From a checkpoint of a small transformer trained on Wikipedia: tied embeddings.
MLP neurons of a small language model. Each row is named by its layer, matrix (up: input weights; down: output weights) and neuron, and shows model dimensions 144-271. Each number is 128 + 24 x the weight over its row's rms, rounded and kept within 0 to 255. Numbers have three digits each.
After each neuron's rows, "fires on" lists the tokens most often at its 100 highest values on Wikipedia text that the model never trained on.

L7.up798:137101112163126143172115087096128118117130141116162102168163092121155124143116135136092162114125125110124130110146137121108099148146146091110142093128124143142147149138088110114141120114087152115103155090108177126089129121137120125116174134098171127110144157133128107106096139113109095190146120138172167140129143162142050172205132152077112103132103136097128110142105114125106099104114
L7.down798:125106180115130154156108147141117134178143159133146143119157149146156091165081122134141139083081097080110091109107138108127092076110146102188120105112109093127100146128137140100099142133100135148157138131105123097112074154138139168116106105154155090092131132149113137106125146096084121108137148129131090155177104118117115123167083148127110143093122142185158144130156143125170106144089
fires on: "| ", "or ", "t", "- ", "% "

L7.up660:101177105135136155142172145118153146141097135126144148147132120092160140092106112114117065095114166121125130101117129091142101158096103121120112128137150119120134145129124124141175118122152114137077118175116137150129108122127153120120116142126147181128172193123115156082111099136131151169174137175145132172086140120118155131126109123098110169079128113088098101135161100100103107142131
L7.down660:112134049140148134150112149087141113127148135157121140126165146124157162071132116081111115125149120146116121133128116172106095139136107148107155170135172127147126082126081092109102158102134139141182172108085173090145096153120131122097130112135123114116096117173155153096126147130134104112145098160158183113119117090126125083128117123153143094118134113128125134105088103089110112085146
fires on: "B", "R", ", ", "b", "and "

L5.up994:121166122144089092102108144167144152112154108090072138151144112138090130130114175090109124063115122164121142106158129111092165134145124127173103134111147134130118124103125099118153123140112111093129142141114108113137142075117146131126107164153151132124110100151123102118154121099118144148124149107134135152121120085128155178142116111118107147149179120109121111146077129107174110101114
L5.down994:125107135126112082114133165120097111157107111112121143143152153134147124130143190147153123116100138081157151124148136188148156122116112145088127099130121094126149139135124131086115143101064141145109099121144138104124143187102149099124103174119106138131170134132110133148138124156103134114098174125153125130107177097120125135172119139118097142107130151113083115156151145146111155108136
fires on: "er", "or", "t", "Governor", "en", "it"

L9.up358:170093119119177128149119077183113141138131104121147161134159102107118172147137133136115084128148183152117146146099112142123118146131101101123127103127132138088119180115098151159154157148127141140090117136141092145137070117129130106102117128156155168094113129113102112105134146109199114123132114156129114158142148140124132115134154117134142136128136129117157096127132126121132172181182
L9.down358:092152074164106127108124105136156122159112173093154147115140112107125154152115116080166138129083073158148110148135120056128146159126126122112145107161115155131098124118140141118119152141117148117143127094089152097141103112121109129107100148098166174151114114116114120164147128166095127112137146103137154100170141111151157084121113122115117070147148160178093132129097135126089128098123
fires on: "G", "B", "L", "t", "P"

L5.up78:140134126112127096103152146116102118123060079095150127128115102121129089148103125117134118145121137135123125121132127142113153102131126133143115122113127129132094123145151172171128140149156091135111096115151121153147124144122135111155128104145148083147152163091166168112088150127099142118177145126129126133100144106142124126110137159132147140126136148116115099098113106130107113138097
L5.down78:104143101095123103114162141130129091100147071147110127118111128122127155146129095113164109137103163102089133090088159131107118139108110126166104169118154185123135099122126148139114126149166179148121117138083140130103126112184097126153126100123176096122130130187115118129161144123153085139102108132119102087128119064101151124172125088098104129153115180098155113141140105122099151125123
fires on: "a ", "\"", "A ", "'"

L4.up422:160135138112109140093091124113125119136122108143104122131145145136130166119160112130095128100095104079117150092152115126136147117136126176084077171080122142142083148119124174091130111148106187091172148136134123132144096147163142129129134070143140131110121073101148088113132129106100150115174133169121138129159127158129153129092129082152115111099099116103147135104112127149148160125116
L4.down422:145103104125169156131172129116139089115143129093107159118108143113124118088138128172106155153107070077158126120102102161118113104108157179154143089117110112131120128143120142105106127110120121156113094183135166147140151128136175121136104107103111117124129178130134144168117123139093134168120131136157070129118141104159132131158132140115127129171139151139140151114153105117136086145102
fires on: "\n", "has ", ". ", "\""

L7.up155:147142161145110160111132083050147155105144153124120125124165118097111162120155142167119087118114168092123075143128102135106118145115102101108123107113115119113092099167156110173119118124131127128131141157135132130131065119094122141118155156170134125117105110156134123136125145125130074129168078131135116117107132117130106138128137146168134173134125115132135143117130093101129091122160
L7.down155:099142138133156131119124150153136137151125114147088128117101139153166135130129118102097124119110138066156157152135166107130081148132120107095143152110132094166097148103091144135134117149125141133146091116134107088136087155106131120125136118098122143116107146156140134139128165089147120157112091160138126123152102142126140124140113115173116077122157119097165096147120135107111130108127
fires on: ", ", "that ", "with ", "of ", "R"

L5.up255:105118145098100142112148133122109169127153107096144108154142126146126147082101118149110099092106131138171133141114165129109149162112102106159122124133095129117092113154095090140172097166166153105140113102127149117108132115172109140088134093158134111142129143142085143128117139163125123152129125146158119131079185102116105081140104119112151101084118113194098138154118155077142143127126
L5.down255:116118134175114123120084166130115142089121161153128151144144111074132143140112151094128155126154140071112097127146105114172169118086141114134138149124115134148137117140144123120051136097103117146130147067141123159181101117133105127151130086148074128163131116188137100133143130131104137126149117142129146108156145137142133149108161176115176131151150137154159138117121081163114111164158
fires on: "or ", "(", "| ", "; ", "-", "Mar"

L7.up259:131150186122083114133140106130141115067154102141123130177127111098141110129103144102122114088127081136094136170145102109166106136125097155132145148098158140130114131147109161067169154109137114131144118195112117129066113122130143141097068127122118156123114085110174137182125129101128152136127131093168121103147100107119131126164102178172131122132129159091127116091078113121122129139144
L7.down259:113108106134134115105104164083133097103102118109125145152156126101158126148162136137138093128096177126103162143101167111120083153109133115135128120115150122140110104106138146167147125130147107065127127135109115149108121150127154150143172110106120112174085137112082089140128138117148137117136131124138123147101128118107077122107148131141132084183130100085133145126141148144141130149123
fires on: "'", "the ", "- ", "s "

L4.up1168:150122184155119138128157129096157095131090146085103088132094115142133142160147156120111154132115180131130120100123130125098138125123128127130174122104120114118136113088127110147146107142109140101116125151127157172133072163121125128182172111165128136147114142130128108093131134154148115161163134137144103150086151155122115147144131102144128130138118149161123131055092105110085136163140
L4.down1168:149116108138136096159123124157155127079131140132135108142139154108096125131116140141150137116172153039150118145160113086192098117120121118154092161153091123147157176125155106125115171155120111137135134130121150132155125165138126152117125141109069130110127098060112094162137114141143095122155141108146089165170132128135138115158164113133134165104158146141163165144114123148128123143110
fires on: ", ", "; ", "("

L7.up841:140107144084138096157145145071133146088095107109106172131129143137145151103146124149117136122097121127127147136127115084092131119086156122192122111138083157101116146097114115115117141118141119127202094141112135171109144120099105138129149123166087121127106130111117167102156118148134112132149131147126133139116151131117162093118116083111147122121109148127092156167117139121158120120139
L7.down841:134080124131112135148130136127124166118146084092091141135122126172130116138103101114140096140125137135148136114170122089103083140121097118127148131092089098153065156139127154145118151158161129091162141131117136132131148105107130203128133156124084122149102126116114124142125153144095108110130113129118111104119165122116125137142134128105155152124124186174115072106105159141156143090132
fires on: "and ", "he ", "but ", "al ", ", ", "then "

L5.up1246:104118112135116131123159122188108142109084059110084149131128169117109158128156126116119116114139127139128107107132132145155127156149120141176132105135121103133112133119134149141119135140135137161095092130147117159105079187112084112150124084132151152121108146129107104111165136078166114106095146120174116107134140142130113076133128155120129141133126127129094151081086161108145145137151
L5.down1246:145111132148149135149095148132173131131123154133129152116115129115161105172139106100136173110128101124151169102130137127100163119115126124139145166131097128125103129127120111091139132128124115105160126125171164122147153092168133146114146145194144120141155106141187148112145112133120130128199142137147103099154127083097115127128125110137127116098153106114122129121104155167115110126054
fires on: "s ", "aph", "y", "'"

L7.up672:122101116167097128095087113102134125083138190134144155116131073132121092116141128183095143117145125121137138093151144132140160127126119144141109112130109153120144158105143136130074120115125120139091092125116134090140087119130090173123130135139111112130151124141128114144107125126151100149135161129098105132125123167161139136105094136099171134121151141102096145132141135107116118166137
L7.down672:187134074097139078128138143176164138146088102111145105157126164131130109130065150127118112120107153186126136135149133158105132127119117121140124132077127091149130129133088119133147112127140100108134131120107100148104132193164096138099115166143134099152094150062149107108124124171158128146131110130129130106121123142135082155119145085150093101113097142128151088154141162179122111149171
fires on: "l", "el", "L", "en", "h", "er"

L9.up918:160153140119163121080134102150128067145133070102120131089122076130158113117148098136151150113123131099130170121080158123112125103130165185109091137172115140121121161134132169123133091150109111128146095100126142163136121119176149154101116106123165168138147093139137108138131106135125105158138124087141117106125136112135155120146112161161143140104145116146133135118110130141146147080139
L9.down918:116099136074181152115135155127116136101123114126140142107111105075133150126093123139117134090164151051106138234123148175139132109096167100147121123116134178125113136090102116117110137139109109150107120133123159134118098112182136144139150133134157082180116118143132086121108125130092139125121142139135102178107111147119128144101117128075122117100105166170146122168134108118104124083147
fires on: "\n", "\n\n", "| ", ". "

L9.up1179:135128120136127154119116142162154074161138117142108131093141103147147135115180121104128111136112156124109146073137153161104125102153143119171131149135151110076140151149152133137097145155097130130066124142129160142117105142139162145121174092134103122080120165133142129138137121139155079088110143115125146119108150132128142137097100098102114169117095167158170106128129152134158158104130
L9.down1179:113130155117134141144107077110105162179122079129115137111153149092117111121113114176116123150111114113104121102177093141108126119159150117172142125120135123102121126126137113096119117120106135105080109169118153130103145106125138120149157108130112109145132133145115164130125118135168085132153105148144085109166127129084162154127142162168106089098149072148133135139077137126124141144151
fires on: "6", "3", "5", "2", "7", "m"

L4.up952:067129136114134134192150081111134140124120107130115149142136142155105147153166158162120119077124144140122118123101120098118087138086101143171132096153123153107101129126155131123146117136146122095142125115123096143101157103123099094154096120149136177159161106191119084114116142166160143108128137129127130185152168154120138156166162122141120100201099118143092102143139133129072121119133
L4.down952:162132127159128143113090155164136138090155167122155180159156133082086128132149150114112168146163162098176096132157137125139122079124144125117148164129134142111113145125124121155132141142093173127129148070140141139134108106204113130082134123145137094123100146093150124141109140100156105119135126158139103098139141114084165148126136101113114141130106117102125159106119153181131131088137
fires on: "–", "-", "; "

L5.up824:110124160164117144135111107115132128153101101107117157114156141124120120114077137112140110116134122126092164118143125115135132115103157114121155104113107182097170141125126134115126122112136127116144167158173143155147107101103206117174148100081125142134152118119133166139108122127132115160168157143114126110166134125112131114197102089109128122150106113099130098170113126125148140096118
L5.down824:103129141154160134121149149150135146130109100085152145105107133145159108088139098123134153126104166048112111130147114149177145109131137099095097148136124088197099145115111190185115130155208126116127149140106109095123161135129122108083105115116177097125139106104169113167161086149119136111119131136161088116142115141175102132097125144142125124141105160142089122147164123099121170151145
fires on: ", ", "to ", "and ", ": ", "around ", "than "

L10.up526:129127126106114154121090140129180125164115131104177109133168158116153123167081145090097130118163114156141157111124112068083170143138091104136099147167170093103112154141124115097083155128154152146117140125131139132123170148133115169164103139122125111118112172200098172119100132089097144116089118135108130107120146099140164143111136109124114149138060134120123171101163104158158099109133
L10.down526:150099138133130137159118127162104113140097134122103111158125135154172135114103138149084153128142161101155115129136109127119124181146074111089115088141122148116105105083145125126094117147152131143117077114117141146110092109093148079096142155114143079114131110115115150113134147145118148142125098194120151147151114084116122169135124145142170159140105139093122095080174107119129115121161
fires on: "b", ".", "M", "G", ":", "on"

L4.up1229:132130125145148137124167092144156136133107149092163098128109074120142133136101141131168141098156128114127125095165097154130147089135129100116099177126126133128121172138124106124124176145151082116176157147128124123114119141140130123144146139100136136121155099147099099144146139139117062127141127071078117061102137162119147106139102107109130121105097137125164124128078144122109120114117
L4.down1229:137155125108109117110127154058139140133116094091110089102104146117166085121121126125112116111121117155141117139093169124156115139115111113139110149126184104156102098158133139144136102137090135122115101090122153190131119113150137209126143101138101121102111108158113097159126091117154177163134161154107164091115131154138112154104160130126161101167147111112128174154131095149143123093131
fires on: "'", "and ", ".", "& ", "t", ", "

L9.up129:124143144130120136160114105106145082144140148168117097122100148119098143126123110111148102133093170139138154128105126116167101140113094113108111098130134174165103177114134128122117117114106115200117164113112081133165137138142132109102140088099098085145117085123157122160165114158084103122093089113153123121108147147116131139095141129125148152084134159182126136130181101119143106134147
L9.down129:125153092122128101083116119173140119130160114098132088121112155120154143122163096116127109107102110166140114155112103148143163121186133115101160171124152138149101120150163161112132155180145148118175079099120145106113116095156140136135140158121141107115140087117142163096102118145139178091110154159166097170128131119138138142155107159128164130116146160092110120105161096113082133141142
fires on: "H", "h", "inter", "g", "w"

L4.up1228:146123157132093105137130098134133127181127160102160098178112086104124177114120152142101123096113099149117123108136163065143130119109117095129159132144144135146137157142121117118110133149140094108131135135165130138112166173124118156098097144097115130126109141154114145094139128117124082138135164116132125142100177122071127089139140122113115137128101129130120160108125100123120136119118
L4.down1228:099155127099092117114124165137169168117109108146143131102144162141138095151111106071124155176162167052107150132122131116151127130086131114150113101138126124077085128157116166141170103125165104157079132118113128161097124123132108171156107106186154104160135113059111134156093127077153148126099176092141096124132100111104108153135112152144148143132134088151141081158113146146130129074133
fires on: "| ", "("

L7.up392:123121126074115137156111137138158119121148108083164097114122083123150155197169110126160081123122170108146109127137115105176121146126098160115164089099156152075149150137131098112117122115124168149152109177096081158132122140144129141115118090154103131130129136122095117157114108110163153127107151086150132157159137081132138218119102109094120168113144130102091124109085131090139105095084
L7.down392:133143147152118130135157111126147083134148102109122142099152121151141074143135120121152072138176120126177149103162080120125123114118146150126120095099154124122112149139107156159100130148117168130152115131127155136124103115155134151125139107154119137082105136136170132135139141114145161119108107143132147123130158105130134114119136140144117133106138155107129102103144117099193118095125
fires on: "4", "6", "5", "T", "2", "3"

L5.up761:159146171081103137145103139139149109141114122197124100147083114125136110133130138129127146104139146099141154143156102145098110064119156146136105081135177077080131140166165136131131109117080090116123117157120095145143149107112137119118148149123143140146131119120104130111131150120079118167136137128092141109101104131132110140103130137154125140108143112135164119115123152182128122171160
L5.down761:124100136159166131120080149087125101132102115076150119116131132137130143088110144157137138118126120100123122132133115109131097149167125119157106148116119110144121156124109154129094145122196102132088087186114135122147140117157123115141118138104072168161117143112104151113137109142107141105130140129164095128126141137115121162108139152113136124151137148097137167118156127147114078184121
fires on: ". ", "\n", "). ", "\n\n", "s "

L9.up308:132135147075114154135111135104129148111143127139130147152091107134185154145106088134126134100137159151121112113147111166139137079133118138122079139139130154149156139139125084114073127106135148155137126179161115106115134127181133140147097151134167123132159149102098135132094144171120141121138145156144115157102092155140122117126141118143162126131110127088157154134132125140138103116129
L9.down308:147138174135126130116121152107134123107093110115138127122140148096098129133143113125136114129134098125143124106127108144119122108106102071087119101165105126166125164142156148125113105153089143183119142105145162120153135127121160144129092137121092110144160122100161145115136115120116132144160141088149110137144124086150106139102125122108091170154144135147140111186129105112110138147152
fires on: "St", "H", "Ch", "at", "st", "C"

L9.up394:118164128143139142129153151124156120166151159098154126127141151109101135151125117159099056125140115137114152105083137092098164093111104163099133141130073126156115125176164135138116104111109139084159136105174148125071145136087086110176128110119119115120187121153116105130116119119146126116117140110108187167132093153113157128150089140130094171134143148118169145101101118103136101094127
L9.down394:144119110096131115107118131094165106119159161149099132149131129110151115140088150081131126138161125113142134132122171128104107127114154086148131162119153124160122161155136138153143139139127137091116160096163137122105110103135131145116124133162113139127150158132192144113099133095081145121105091129146165154136094151118092108144129108125070148144155110112114137157093142127123081106134
fires on: "Ch", "K", "ch", "-"

L9.up206:127137109165127151138128120188123116174145106150096121190135097102147110117122105152133119102188143165133138173115145107094137106125157094143083078116130171086116106150124202164131151098118119142118111145157118127134127121152129121119114133143105145118136100115085162125115114114105132100177146122157150125117103121139095118143178148109144070162103152170121146116113158100123136126131
L9.down206:103144105097146186092109149111146132127120128076151106140149159132132162100115153125133151113084158113154116153155111121125137123078118162115112172155164123148087162133120116142102107148178137129137166127130110127125140105150135113117090158090145121122128132126156144133144166128118127135124151153091137149144128192119111113123112122109072142126133130116130127113163090104105113090185
fires on: "L", "G", "the ", "| ", "; "

L10.up1074:132143130133136118133111110120166171142177134160149125136096084142141149112119124120116064131137142151112146155132094145157114122165126142084170126144111107094109160110146163142101164136134085149112118157105126117150147130150140140097157146125096146158101112122139111132142175125147116120127133114151108115140131116092135150152116173154105132137152164133100137118163143080170135135142
L10.down1074:133145152109113123129139126116176129095121128077151127087149134147138132153126078140107121133128137206123132184105093131069141108151148110113099120129136078157129137158161146106156146122107125139142104107107151146121108120097142124143102151076154156174120081123148158098122154099132103124096098141124101160137114084111123074139091131101128165149148148163142153133146114136099111179161
fires on: "C", "g", "G"

L5.up22:129103141148135117142091128076117157147129137112097155141168076108139088163129141126145148085156128107110106107153109120143123128086110094126123110140130175133144127132146094128128127107102102129151139163123103157091156124099154164120154085135130132107135127130098163126097148141139119128120104099163153149107197106152136158125130143128149154179119128168122131157116124122126096125140
L5.down22:126120104124144142138176144146148115142133110149143127111139150109101092181138129101137163135133143043128115179152191084138167102144131121092144119138104116129132140146123183084123116107146137128134139145125144116138074142121112123118094128132153128109098118057163115122095121130088121126106101115121101147134117130187142101134114103116086099132142112101117118182146110100134135120166
fires on: "| ", "from ", "in ", "; ", "(", "of "

L11.up0:117173140110115125133120121176144143156144131131098129101118088083150151103082109086132120139097136172158149173114141147132111154169110112152103108108142125133154137149137153134129111093174135152124127134136113141157138117105166139133153168156149194110111118088074138086144112134117113152122120104161150150172116151122149131128112138136149128132144091121146182099105139128126131118141
L11.down0:168103095086114086113154129139134128112118101141135137119117140140128147147160072113110101144150116153136116121090146162108118083124133064102130119114106138129113129129119145089109120161201109124145151106133122084075139146142080138134104123137152147185068141119127129129142131161150134125130112124119110124129154091200162112108144105123139120068162177163118161134147107119116103167121
fires on: "C", "K", "c", "V", "T", "St"

L7.up939:147143143121104158142146129105088134105105139128146085122135113099131123144136159114139102138139165171121118134153151112093146118124101134144093126132123077186117134130154096138123127149124139097115128151117074149167091156129113105125124110090135135172129155103161147125151108121153172135127136115117166098117151092134104108126154160109131157097101117125131178104126091160111112143123
L7.down939:134090119125139105135094153151165179152110151141117124138132094170095148140151129117132138119173053114138156097137164150121110128130111099102153099140105117121161092101151136132070139171122137183127105085135139156172116121123130123109112081147097122116102106110124154143145096125093116133122126122136101158101115128148130175135109111156089135093152078105138073137119145130105159131128
fires on: "St", "W", "T", "S", "M", "H"

L7.up634:113114135153107146116139167161158118141128177152134076164120105110118091122099132139154104155134169132125191131144141131082150096159150143104103135086087156101105135132169107130167083125163051162163115115170123123129164100149161136143146127102120098122148079119121113117071100150132114133093114147136099142085087053139146124136124121141123103141154133173154124164119107133127115148160
L7.down634:113182091153174129108099150149147166130138156116144140108114175106109085125091112126139131104118147096105083138103125131177145154064116084150124140121124168108133122121132120128133144075161165099120136147144125163097127113125119106135130154161134120099126127159166152159089109122138145113095135193135111147150175146169148116156126181095153115184137125159095082113169132147118123127138
fires on: "the ", "The ", ", ", "; "

L11.up100:123117102118093089125106105138139100085132170091130194117130059115137172145123128144126137118123147120138139110116099133155135130146136155100137132136136103125137176106137119171136144139128130110113113101125134144096094153122116147100140171106126086124152171128078179120114143156164111161101142109171118115140124146117145120083121113116089081132104124099115159152137099106138169177135
L11.down100:118116147104090113123141192124110105152123114158110088124148145159124129132119134119093183117063137061140136087106119127127122109162090132120160098169105114119120137130120167120133114134101115118155140126116160154145106119092109108069095124124160079129169111119102163108120143138128162111084165129133149102110112124100097105115113117119140173137149116133133127136174112134135153138153
fires on: "C", "N", "G", "L", "M"

L11.up343:136104123140131103108101135175148136075107112112136129164129133107127110118124130070152102149140132132131108074132121105137148135129102126190136058192203120103114152141120127102092139118145106118135099121132120139183141142134127126158130174125105110132094159149137132090114122119120135103086097092148174097146089102135120125119148100131142165106146119133155121141123130133163129108096
L11.down343:160079114113122142136128132151144135121098125112186158114133104090117125137113073145124096141152101068158122084142089096118164123128148127120090173149116125147142160110153145095141106091094129132151111089150156153134132121119076131155159141143093113159146168123108130106129118152152122126154159125134077125165101137154107135094134149164104136162128140139139101118099126126142127137083
fires on: "'", "2"

L10.up376:168125110180131147159097083106115118095129151171156132093128120127169120145194164084099096118139198132128127086151150106135086128133121121116123113127108132103139093077129118135096146167090165110095117101135104110151123106110129157130156089123150129134157114124127185112116101138117117119128145120141143116160120100161112159137101176156135140115179139123129111110113071154175115140122
L10.down376:063156145089121124095139136130162116105112148128151090085133142161171143077132095115144133069096112197095147134134099133114128132132122095129126147097141111092110120141090144129146095109134084064136094129118120151189135137056090138102122152109165121132111139119135131108107129142131132133137114069161109101157119106120170130145135138153129168106147130100127130105143122147120097093126
fires on: "L", "K", "h", "an ", "Sh", "f"

L10.up535:112118123149131095137094135128118154156091114160157096115143065078135116136094136122179123128141078124096122166119139111131117114122141126129149124137160143102129088156131112096107114109118079106104100147134115113126189120107133133100119122109168104137124114143068097163125171156142144105099150131158110157144143130129140162123134138125139118174085107133112120173170144131114130105139
L10.down535:126146161102099160111147131117094170145153109157085159078129120134147128156075084123145104106092126048139143133176156128119148126124158126102130144147143146177103115147087145149159134141145128142124128082148147145154110086122089122090123141135135123138160126097146128131152142115136137146124144158156135123180146145158135120126130134117145084113184139193130168140127158159135119131154
fires on: "| ", "; ", ". ", "). ", "\n", "("

L4.up118:126123110142183128117106097133123128136154154151135170112100167127096148115095131096129112075125089103084148155156108143131166131132126086126128122155140127091141147131128133129096192122144152125123133121168132137151134110112151111160139075106123126106127159159175169142120127118150103164130097176117117127120096154130173117131147140123149101127145130145146156154102111107169149139127
L4.down118:106098128108115163122132143162149108137089074114127137125114099131128131129096098107152104101118127142131127119112143154123083144116147169083115140158135118141161122142127148160107111137126133139125098059145168102113121158165103142125126138146109126151118112163155115134162095115126118111136084122149154091133145120147107157139168105142101102103127137115097114122124157087126128103146
fires on: ",", "than ", "of ", "3", "around ", "approximately "

L11.up760:089166132146155138104103156166124109133125106143127132130146125170102114094159158145123139156119160120118121111132097129142132149129131134119111115147180101129135140127141132108137110113102100150094094153132126176120132124184120159147133087142104158090110140126121086109141103153131134139164117130141088101146099118132113113156093096116121127123138123119099147062120144115150125138121
L11.down760:146154143149129088148118107161121099122118090102133115124129134117147129128097193101119132107180107127128054133096149142080128110138139113152126142151115158118065135147148140133103129156118157120121088125141158142083144124125132122172122136134121123140131096134144141135132134122160136100148129112101144101149119104147129107112168121172145074127140159131136094081109140105163118057140
fires on: "5", "3", "0", "7", "6"

L5.up693:092123130111142146125132099116131177116089118158122132134137142132117138151119135083087121110101123129166169135135111118160133081144166128140098118171151131113097118117114149109103119138143136165167164151127131137157125104128143095141164117102162139097106122120120146117107107157106129132148121153168120127110181133155134136108146157099133186136171135118091138081095126147166130134121
L5.down693:161111176121152089169172118123131109135131122083158142124142143145122122152131100188120113142118139098104163095127146089096127163115120098130132104116117169119112113120095112129099153124122038085132130126091090133127122130127141137116164109129142131183099131121121114121107123126123138106138172124112139143106101136139141116101153129129112121140083101108155129165122104110115117093130
fires on: "the ", "-", "'", "and ", "a ", "Los "

L7.up382:114155163153159069149117068156104104143127082125085112107118148105136158157148146153138101114089127155126148090155091155179123112170099105147115154092118131120112138116123154119116143103144179085134138149175103176101125129123157145122143154132140140105102156145111155082134087153182110110137136120104138132127149149141142145147138147099095140144107128118124094086108167151153124086128
L7.down382:138169110123124139145115121103150169136102126126140147140175120170119143096116126142136151129108159035154112144142154133129125136115115101104118137135104130112121146117087176143100146110157094145116111136132141100127120129122117131117086100135121136133141156126110121149152128166141148107139110136162079087150138165112104145082120115113096141141171179076150184181116141154137138136123
fires on: "at ", "in ", "In ", ",", "from ", "of "

L9.up1136:135136148139110138128124125130120148109149128089131131114166152116147125127134119148102102137141148118153163104155114119107101114116051158172108116081131129105134191109132111143117142100057145115171112135141097125162162099102145142144089104148142132097116148135089135100135125148151143139132088102168147135115112117112090168127092147151105131149160190133098135124109140131153165098144
L9.down1136:151145123123161108134142108134079084093116125134129104114142131133132110103091121151136093108142139043104129076165162110142160112116136149153122114138136102135093124110149113146112161136084158141135112123176103122111156140177117129142098122111095152117144111073110163154085140151141117102135113155145156146162135138156146113147109100102119106118131124155116168093096161106142105091112
fires on: "9", "7", "8", "5", "4", ":"

L4.up881:134144144102126111069101099143109139119134120117138147170165108170150165129122140126126104138149143155101138122155107148082155122092103134099117098100108179124158139113085127072128156144119173098159102093114136173147144068072136182146124121169123157102132123123120122114119131134131128115143161186083125125173160133155141133109111155169097144131134130133121122124143145096095147130118
L4.down881:139131126132111098091127126105118140092111090144120144139115164120175112127121137112194133122134106071112152142157141112127112070116097130118116131154081104140132104103128172111086181132148162139159138127081127136121151111108108151118148110102106126099146135143156154151123131163117150120159134125154167128137153101127114113103131129076144116174123149145129078148154125123094127133136
fires on: "and ", "which ", ", ", "that ", "also "

L5.up364:076166132090122124141122146141126091138136119089135118127099096126140143052141128123111142167109115144081138139143141132130126114098133123139110128088162134126119146109095099098129104106171127142148154136124155111097132141142137136126106127140112086100154160136153132122087125110130121127120118111153145166123137157154100110102146143123079114150072180100102122108121142105128120160112
L5.down364:125140090126142134134138115117101120107110124094127162106128113085155171101121123123131100171125137144124135166109131105105135105144105113096135137042132139138110194134097123087158131127105147105139143084143168148111143122143183160127148168123112082140137124117114121114112152103130119114143109127128091091174113129130097132105105123134146117146135129127118121142119112136158103125106
fires on: "of ", "the ", "and ", "(", "The "

L7.up317:135098162158118139143098143104119145085106119130105136125126107169146091132099160120101137153143148106124135092137143113122088102101093088150164113119110143088143131093103150095144146168123096119173127147147115130121137133141158130138168177121119141113139111105109140134129096125112107128120102112143142082137140145142160136181073161110128110135136142121109108162114141126183126128133
L7.down317:152140141136128141130145130140206143151138136110079132127163088133099139168119130098171154120161121094107149089150092142173146113177169136164094145150152132123158177105098135129094086074174154108092155148116143112105126065076146121153088145148138122066121088102109127169092117134118108125119124115120139128151135101114139149134111141122166142088119132089116114158111125161131140126194
fires on: "in ", ", ", "In ", "from ", "("

L5.up903:120141143111139096120106133127114147129122149093087082162116108149116139105086100124127128110138085173151128155120103130133148150108099130161100129113153129123097123148112137146168157139152114137159156126136121121142136120130143135185116161122138158157143171088166127128126133123150136108145143102139149120135160153143184130139107094142140081098118165126108077153106073151110107152127
L5.down903:127140146140133161095101091135094134088146086137124128144120142086149145101134163133082136146164146129140078109162161144150149105100170154088157161150148121136142114133127090089113115111128110123153134097142162130167152114145111103078121143140128131130143134097098147167132105187130133144129089127071140155119118094125172188110162160147115138135143115076132173119118163126144137108122
fires on: "-", "and ", "& ", "- "

L5.up855:122150160104163131108108119154120129110115117093136147120129097130184112104154134129150125161155121147086116146155103135184116076100133125143119131114114120105126164147165143133131134158130158167173117152082072158122135118083072117154110155120125150145116155100122162153092097132105103140162137114128117142111127134141101121143173138152103168129106143135140060090117122136167089153099
L5.down855:107119116136109147093143138088130137106135102097153089115120110154111090134129092173131111101111121098139121146126103089080117169173092124101117184095108144131145141181165133171138091176131129083115111143144101126140126131180136141104124106144134130159206059142121131123121150111147119173126093101133134094130151090116117127117107096094119107172156126092137154168137133144171120095129
fires on: "of ", "'", "il"